From a checkpoint of a small transformer trained on Wikipedia: attention and MLP in parallel.
MLP neurons of a small language model. Each row is named by its layer, matrix (up: input weights) and neuron, and shows model dimensions 464-591. Each number is 50 + 10 x the weight over its row's rms, rounded and kept within 0 to 99.
After each neuron's rows, "fires on" lists the tokens most often at its 100 highest values on Wikipedia text that the model never trained on.

L6.up348:54 55 61 39 47 70 50 54 48 47 32 31 36 55 48 64 50 52 44 42 38 38 52 48 50 47 48 56 35 54 29 38 62 41 38 64 42 58 52 39 40 47 53 46 61 52 69 60 36 42 64 42 48 50 51 50 51 39 63 41 48 44 45 49 56 60 45 48 58 37 48 56 46 46 50 37 63 46 49 52 63 43 32 24 49 47 54 61 63 59 51 50 28 61 43 55 39 52 41 61 55 28 36 58 40 59 41 44 47 45 55 42 71 58 64 49 40 56 55 60 48 55 47 36 64 34 61 52
fires on: ",", " County", ".", " Texas", " City"

L6.up17:47 50 37 51 40 40 61 49 51 48 58 40 58 52 65 54 61 32 55 37 53 39 67 50 71 62 45 67 56 51 67 58 52 57 37 62 41 49 67 46 46 38 53 29 32 50 46 67 40 58 46 55 51 57 62 55 63 51 40 55 29 63 60 39 43 65 34 28 37 45 62 53 50 56 43 48 41 53 42 48 49 56 71 46 52 44 56 58 54 65 47 50 31 53 53 63 47 40 54 44 65 32 64 56 54 54 44 72 47 41 62 59 47 50 46 52 46 48 56 44 40 40 55 56 57 75 43 50
fires on: "-", "in", " Car", "\n", "ra"

L6.up2497:39 50 52 72 37 67 52 39 43 52 54 48 35 49 45 43 56 36 58 55 43 53 44 52 26 59 59 56 53 43 44 50 57 57 60 65 40 41 59 41 55 46 49 45 47 59 49 59 33 51 64 65 74 51 44 48 46 29 55 34 54 72 39 41 43 51 64 50 38 59 61 63 61 68 57 58 58 51 68 41 54 64 65 56 39 74 60 65 46 53 47 43 57 51 47 46 63 50 38 50 52 38 43 48 57 49 45 46 44 57 48 67 62 65 65 36 51 59 64 23 46 48 43 46 41 54 50 63
fires on: " as", " and", " so", " we", " |", " what"

L6.up1799:42 55 30 47 56 41 36 62 59 36 49 45 41 44 69 51 53 55 63 52 50 50 55 44 43 63 53 67 60 55 52 51 61 42 53 50 57 45 50 47 50 59 41 72 55 41 61 50 28 54 32 55 52 42 40 58 38 50 56 49 35 76 53 47 45 78 64 64 45 61 46 62 36 62 41 24 53 62 66 46 47 56 45 33 55 44 56 58 45 49 66 38 48 39 54 45 51 51 38 56 65 35 41 58 51 30 57 68 46 60 28 58 45 45 41 38 50 51 49 48 39 42 64 59 55 60 57 50
fires on: " ", "-", " The", " |", " Program", " May"

L6.up1977:56 65 52 56 40 54 49 43 54 56 46 51 53 43 63 53 51 57 55 44 50 37 61 55 45 48 42 52 57 61 48 48 71 66 46 52 44 61 55 38 48 40 54 78 48 44 50 26 33 62 55 42 52 55 51 39 28 52 46 34 67 49 42 53 55 32 40 46 64 61 51 39 55 46 58 44 45 51 47 53 50 59 54 51 48 51 66 63 58 49 38 49 48 43 63 56 45 46 44 46 58 43 55 30 42 55 45 55 38 48 64 54 47 40 57 44 40 52 37 53 67 54 46 38 46 46 62 31
fires on: "\n", " a", "1", " A", "a"

L6.up1094:56 49 48 52 51 41 58 34 45 37 45 40 59 46 52 61 48 54 33 42 52 47 57 60 49 29 56 54 44 49 47 38 39 51 45 46 65 36 50 42 44 32 53 55 44 54 56 60 33 39 51 40 53 42 42 76 53 42 37 40 38 27 50 49 47 51 56 38 41 42 43 56 38 48 44 45 49 34 43 64 72 36 53 49 46 39 60 51 32 76 52 50 42 40 48 51 53 46 60 46 45 61 48 45 53 67 49 40 44 74 59 42 61 42 53 43 43 29 48 75 46 41 60 47 37 62 46 68
fires on: " the", " of", " for", " by", " in", " from"

L6.up920:45 66 49 50 40 57 63 57 28 37 50 50 51 45 67 52 64 50 61 55 49 54 62 58 45 45 61 77 35 57 59 32 50 49 50 63 33 50 38 42 57 27 35 47 41 73 35 68 57 42 54 51 57 41 29 48 58 52 44 48 51 56 40 60 53 36 20 58 49 53 51 52 56 69 55 55 46 52 55 53 37 31 69 42 57 41 55 55 50 35 57 52 52 44 56 27 53 54 48 61 52 48 52 62 43 39 56 49 52 48 41 56 47 44 62 40 51 59 56 51 50 53 61 55 51 43 61 47
fires on: " and", " was", "4", " also", " is"

L6.up1108:53 64 58 67 51 54 57 47 59 61 64 45 43 45 48 60 48 47 56 48 47 40 54 38 31 32 51 60 45 66 49 39 46 59 63 42 46 43 58 55 47 40 51 57 63 50 62 51 64 62 52 50 53 66 59 47 52 51 52 52 41 49 56 53 47 58 59 57 36 43 42 68 53 52 35 49 53 58 61 50 54 43 59 44 46 63 60 41 57 57 30 45 61 51 49 50 65 49 53 66 35 59 43 36 52 47 47 36 42 44 65 55 58 46 53 40 29 42 69 51 66 47 55 62 42 62 49 57
fires on: ".", " that", " which", " real"

L6.up1747:62 44 63 55 67 61 55 68 56 51 47 54 67 44 53 45 40 47 52 45 56 61 46 76 49 57 32 65 65 62 44 52 43 50 46 43 37 47 47 47 71 64 42 81 53 34 46 68 50 45 53 51 36 42 57 44 50 71 51 34 54 54 46 50 57 35 54 49 69 50 46 69 64 56 52 44 51 51 58 45 45 48 41 53 61 62 57 44 66 64 34 46 62 42 43 41 34 44 54 36 48 69 33 41 26 63 45 50 49 52 51 52 57 47 55 52 59 30 52 47 44 52 68 42 54 58 56 59
fires on: " of", " at", " in", " |"

L6.up371:47 66 52 62 54 46 54 53 54 58 50 56 51 47 34 66 68 62 48 53 68 51 40 42 22 46 50 45 42 35 38 43 95 51 62 58 53 63 30 57 37 41 39 52 62 42 63 43 59 55 74 45 61 57 44 54 53 55 47 55 43 44 53 33 48 36 72 57 39 59 72 58 64 66 52 48 46 65 35 37 58 61 39 66 54 40 63 63 45 47 47 34 43 56 52 73 54 51 55 59 46 47 68 44 52 53 50 63 57 42 51 62 57 45 44 41 63 44 46 52 49 24 40 46 46 38 49 44
fires on: " in", " a", " one", " |", " with"

L6.up2743:43 51 40 65 40 50 37 40 57 50 61 40 52 38 50 50 54 42 30 73 49 57 50 43 51 45 44 53 61 23 61 36 53 69 50 44 47 63 50 67 70 58 54 55 61 43 35 54 56 61 56 56 45 61 52 66 60 65 51 48 52 47 50 50 34 63 44 41 51 47 57 40 46 51 52 48 39 73 39 42 57 38 63 56 55 53 53 35 60 56 23 52 54 51 57 43 47 55 39 51 51 54 35 34 59 55 57 54 48 65 39 34 55 61 43 49 52 57 50 48 53 48 52 72 61 39 46 59
fires on: "'", "(", " the", " NRHP"

L6.up37:35 40 63 43 61 60 31 43 56 49 56 66 65 61 55 28 32 53 46 52 54 29 43 62 32 46 65 39 28 60 42 40 39 57 42 69 37 70 42 56 54 59 44 41 47 51 49 53 60 36 57 47 39 54 43 41 65 62 34 65 46 44 39 59 45 53 65 27 53 44 45 45 35 52 48 67 53 55 58 70 69 45 41 39 68 53 52 60 34 56 42 52 62 38 46 43 51 47 51 51 30 53 34 40 45 49 49 47 61 62 84 45 61 48 57 43 44 56 45 58 65 65 37 44 51 46 42 57
fires on: "0", " had", " which", " that", " who", "'"

L6.up2498:38 44 60 57 61 73 38 48 64 53 59 30 46 50 55 64 76 57 50 56 45 64 59 55 46 34 59 50 65 52 52 41 49 49 60 49 33 47 41 33 65 56 53 45 36 34 53 46 65 51 42 67 48 43 49 59 30 35 52 61 43 48 52 50 57 50 42 52 36 48 42 50 54 53 40 37 68 50 47 60 55 39 63 45 36 56 43 62 35 51 53 45 63 49 42 49 54 55 52 27 46 38 51 53 54 42 67 41 48 32 63 52 52 41 56 62 55 57 56 43 56 58 54 51 40 46 39 50
fires on: "-", " c", "om", "n"

L6.up1414:48 56 45 43 48 45 47 60 55 55 75 53 38 56 36 47 44 49 41 45 48 44 40 35 53 72 38 43 74 36 24 46 36 65 49 40 42 52 48 42 51 50 39 44 44 47 42 43 67 60 39 27 51 44 31 43 46 59 51 61 30 48 53 26 40 48 40 66 43 43 52 37 41 51 67 44 50 32 50 35 40 70 64 69 41 54 36 49 74 57 39 60 63 52 51 41 52 35 47 67 32 37 49 44 35 46 58 51 45 31 34 39 51 47 64 43 60 50 33 62 38 35 39 60 51 49 53 27
fires on: " |", "|", " and", " in", " partner", " Album"

L6.up1960:37 48 50 48 56 56 63 47 33 54 71 47 32 43 30 58 37 54 45 47 52 41 63 43 65 52 57 49 41 25 59 36 59 51 52 46 31 40 47 49 47 46 51 53 55 45 62 43 59 45 28 65 42 57 48 50 35 48 50 44 53 46 30 37 41 37 49 55 50 31 50 52 56 63 55 29 50 42 45 45 48 31 64 65 63 49 51 60 59 57 51 51 44 36 35 52 57 46 45 46 68 39 35 39 56 65 77 45 48 38 45 52 76 49 46 35 59 60 48 49 37 58 50 62 61 65 58 57
fires on: "-", "(", " b"

L6.up1186:65 66 59 31 65 50 47 32 41 60 44 65 40 39 49 68 65 53 47 50 61 66 34 54 50 30 38 37 51 46 60 45 55 53 60 47 40 39 48 51 59 37 58 54 24 36 37 44 61 38 47 46 47 36 52 60 50 43 47 46 56 50 70 55 46 60 39 55 51 40 44 44 61 58 44 38 29 51 63 50 56 56 53 50 44 73 46 52 61 44 48 50 50 43 49 69 47 53 39 47 36 61 68 46 26 61 53 51 45 55 43 59 55 36 52 54 43 50 59 56 38 51 47 47 53 39 31 38
fires on: " a", "A", ":", " A"

L6.up932:57 52 38 47 44 49 59 59 59 46 76 48 27 47 24 61 68 47 53 45 48 42 56 37 38 45 53 47 52 54 65 42 46 39 50 52 45 57 64 54 55 54 63 64 42 44 51 42 61 26 54 41 49 61 51 57 65 52 50 52 61 60 42 55 56 51 58 56 49 50 54 49 63 37 51 46 55 66 46 37 76 44 64 45 58 49 44 53 53 47 53 72 54 46 62 62 45 62 67 46 65 39 53 48 54 41 58 43 63 33 66 50 56 51 67 43 63 45 52 37 26 57 41 50 58 58 45 40
fires on: " with", " and", " had", " has", " a"

L6.up429:49 50 48 66 55 71 53 52 72 69 50 52 41 56 47 51 33 43 39 39 48 64 43 47 70 53 34 51 61 61 33 51 53 52 43 31 50 47 57 41 60 47 52 45 54 47 66 58 58 64 46 74 49 49 58 54 43 43 49 31 69 65 58 38 56 45 38 44 57 49 57 46 43 38 58 67 45 48 54 44 44 43 57 50 36 55 65 49 47 52 41 37 57 37 42 55 49 57 41 49 47 51 47 62 42 56 43 39 32 52 45 56 52 42 63 48 50 52 57 45 36 68 68 55 37 57 69 47
fires on: ",", " in"

L6.up1292:44 60 40 59 52 61 58 44 48 66 54 74 62 42 39 30 59 62 41 60 17 38 49 64 51 36 46 58 39 51 47 55 59 53 67 38 50 49 51 48 53 47 39 52 58 50 40 51 37 59 58 36 48 52 56 53 41 60 50 56 48 61 42 47 42 42 57 61 41 46 49 57 60 64 52 38 29 42 46 35 67 57 43 43 44 57 63 53 44 52 46 55 32 37 45 52 42 47 47 59 42 65 51 46 28 29 55 54 37 51 49 54 49 43 33 41 38 59 47 44 54 53 52 63 37 62 62 44
fires on: ",", " so", " because", " as"

L6.up126:46 48 41 66 44 57 59 42 50 49 58 54 38 49 41 59 44 53 38 51 71 57 62 40 39 54 47 42 55 40 44 52 39 67 46 35 50 53 62 64 58 60 48 57 53 54 72 38 49 65 41 56 45 32 56 47 55 54 64 25 39 49 46 51 48 54 51 51 43 51 52 32 46 63 47 60 37 46 57 32 48 50 49 73 50 58 50 56 61 41 66 56 50 38 53 64 41 54 41 45 66 54 73 63 35 39 58 48 44 74 45 56 46 46 40 40 55 71 62 59 48 41 45 54 53 55 49 34
fires on: " |", ")", "s", " Album", " Peak", " details"

L6.up1566:45 50 52 56 53 57 41 37 61 34 62 35 74 48 39 53 51 68 43 53 39 58 72 47 40 42 68 46 53 51 64 33 53 39 48 60 54 54 52 56 67 49 49 52 44 68 34 32 44 47 55 57 46 50 45 61 46 54 67 52 48 62 56 45 44 57 57 58 55 55 35 48 52 63 52 49 48 46 54 54 60 54 35 49 46 50 54 51 42 64 38 63 32 38 40 57 63 56 44 41 62 52 55 54 35 40 38 54 57 39 60 53 43 35 52 34 64 57 34 39 55 47 49 65 46 41 47 41
fires on: " ", " of", " m"

L6.up248:50 47 57 45 39 71 38 43 60 61 54 45 43 37 61 45 41 36 42 49 35 46 51 59 52 47 41 43 59 71 60 28 47 46 46 42 49 73 55 55 42 52 72 57 45 44 55 36 35 48 52 45 42 40 60 62 75 67 47 40 44 53 62 25 55 72 68 41 52 49 43 48 56 44 63 52 41 57 50 67 45 46 45 49 53 54 54 64 59 62 43 50 41 52 45 65 50 66 26 50 64 51 38 56 52 49 57 47 48 39 39 42 37 56 77 53 49 33 31 66 35 42 48 51 41 70 38 50
fires on: "\"", "'", ")", " ", " L"

L6.up2276:48 47 71 54 41 28 65 43 56 54 56 43 63 32 44 56 65 61 26 39 62 71 54 38 38 64 50 46 57 49 37 59 37 68 60 40 60 46 35 50 64 42 67 45 49 54 49 56 56 48 55 40 40 62 36 69 54 46 39 61 43 49 53 52 37 62 54 57 57 47 47 55 60 38 54 52 72 57 48 34 48 44 53 55 53 49 65 50 29 58 43 37 53 40 52 47 45 50 38 37 46 63 51 51 50 50 39 50 41 47 42 63 63 49 56 49 47 63 70 48 25 48 51 56 47 70 55 45
fires on: " ", "1", " Al"

L6.up1541:58 62 43 25 38 65 55 55 38 41 60 34 37 57 57 51 47 73 45 53 45 60 53 61 54 41 50 40 43 58 41 41 55 52 33 51 71 35 57 57 65 50 45 51 51 54 40 48 57 51 45 74 58 57 43 33 42 54 51 41 56 70 52 43 53 38 57 42 57 60 42 46 39 45 53 35 51 53 50 57 37 68 70 62 57 49 52 65 50 42 62 57 58 48 43 42 71 64 33 57 35 60 48 46 60 54 63 61 49 55 63 44 42 50 41 66 36 47 31 43 64 33 54 51 51 51 52 76
fires on: " is", " be", " was", " not", " also", " a"

L6.up1927:41 44 60 57 60 60 60 62 50 53 44 59 49 60 40 56 59 59 59 57 29 50 51 37 52 40 30 62 62 60 62 60 48 50 51 53 52 45 37 55 47 57 58 47 39 50 61 60 63 43 37 52 54 53 57 45 61 54 44 57 71 44 50 43 56 41 50 57 50 32 53 47 43 71 56 54 42 53 43 54 64 43 47 30 47 42 50 49 57 51 51 56 57 47 43 65 29 53 46 45 57 56 42 32 45 69 69 46 53 31 52 47 36 59 41 36 60 65 49 56 58 66 52 44 55 43 49 62
fires on: ".", ",", " m", "}"

L6.up1910:61 45 44 56 59 58 52 47 37 40 71 39 41 56 28 62 44 47 35 52 61 55 44 62 45 55 57 49 29 62 31 41 58 48 59 63 53 62 50 34 73 44 47 54 37 36 41 32 43 49 51 45 62 65 61 55 38 60 51 43 51 44 42 51 68 50 49 65 37 34 56 53 48 49 51 48 52 40 41 37 58 46 43 40 43 41 47 46 53 69 36 38 60 42 51 38 47 47 51 46 45 50 54 51 52 46 47 50 53 45 50 52 51 46 45 48 59 48 50 39 44 62 48 55 51 51 45 45
fires on: " that", " \"", " which", "T", " he", "rom"

L6.up2750:32 49 38 45 66 43 55 37 55 62 56 42 49 54 41 51 53 46 24 62 33 77 49 43 55 33 55 47 56 53 43 59 57 57 39 53 58 53 53 55 55 36 67 56 44 61 45 49 50 58 66 46 37 50 47 44 35 51 47 34 40 79 39 45 45 32 40 69 53 45 59 31 43 39 33 46 71 37 54 33 46 32 38 58 52 57 49 51 55 53 55 53 40 75 46 49 59 43 41 48 44 50 35 52 48 45 56 34 40 46 38 51 44 46 40 57 52 58 65 63 53 44 55 63 38 49 51 46
fires on: ",", " ", "6", "9", "1"

L6.up2807:60 41 48 42 50 39 67 45 71 47 53 74 53 58 56 37 72 64 41 40 45 51 53 59 62 55 37 55 63 57 45 58 46 57 54 55 60 40 49 59 47 49 48 53 63 48 44 39 61 67 32 56 61 44 55 48 50 47 45 63 40 55 60 49 46 52 44 57 60 46 60 52 46 41 68 26 57 47 39 38 36 33 70 40 49 45 58 55 26 50 57 54 55 34 65 55 36 55 52 50 58 51 60 79 48 56 71 40 52 52 48 44 44 54 52 58 42 33 53 48 34 33 36 38 42 56 23 42
fires on: "-"

L6.up903:76 51 52 41 66 70 51 50 46 37 56 59 56 46 53 31 44 48 66 48 58 55 47 47 37 50 45 43 42 52 52 52 51 51 39 44 69 50 62 57 40 64 46 50 42 62 41 40 37 46 42 57 65 55 37 51 36 49 59 39 43 52 42 50 48 55 46 35 52 47 36 42 54 45 45 43 63 45 56 51 43 56 41 44 57 44 42 65 58 40 54 28 36 62 53 57 46 35 55 51 39 55 44 39 61 52 33 80 47 37 59 58 39 52 61 64 41 58 48 45 33 50 46 56 45 59 61 47
fires on: " the", "d", " and", " \"", "ad"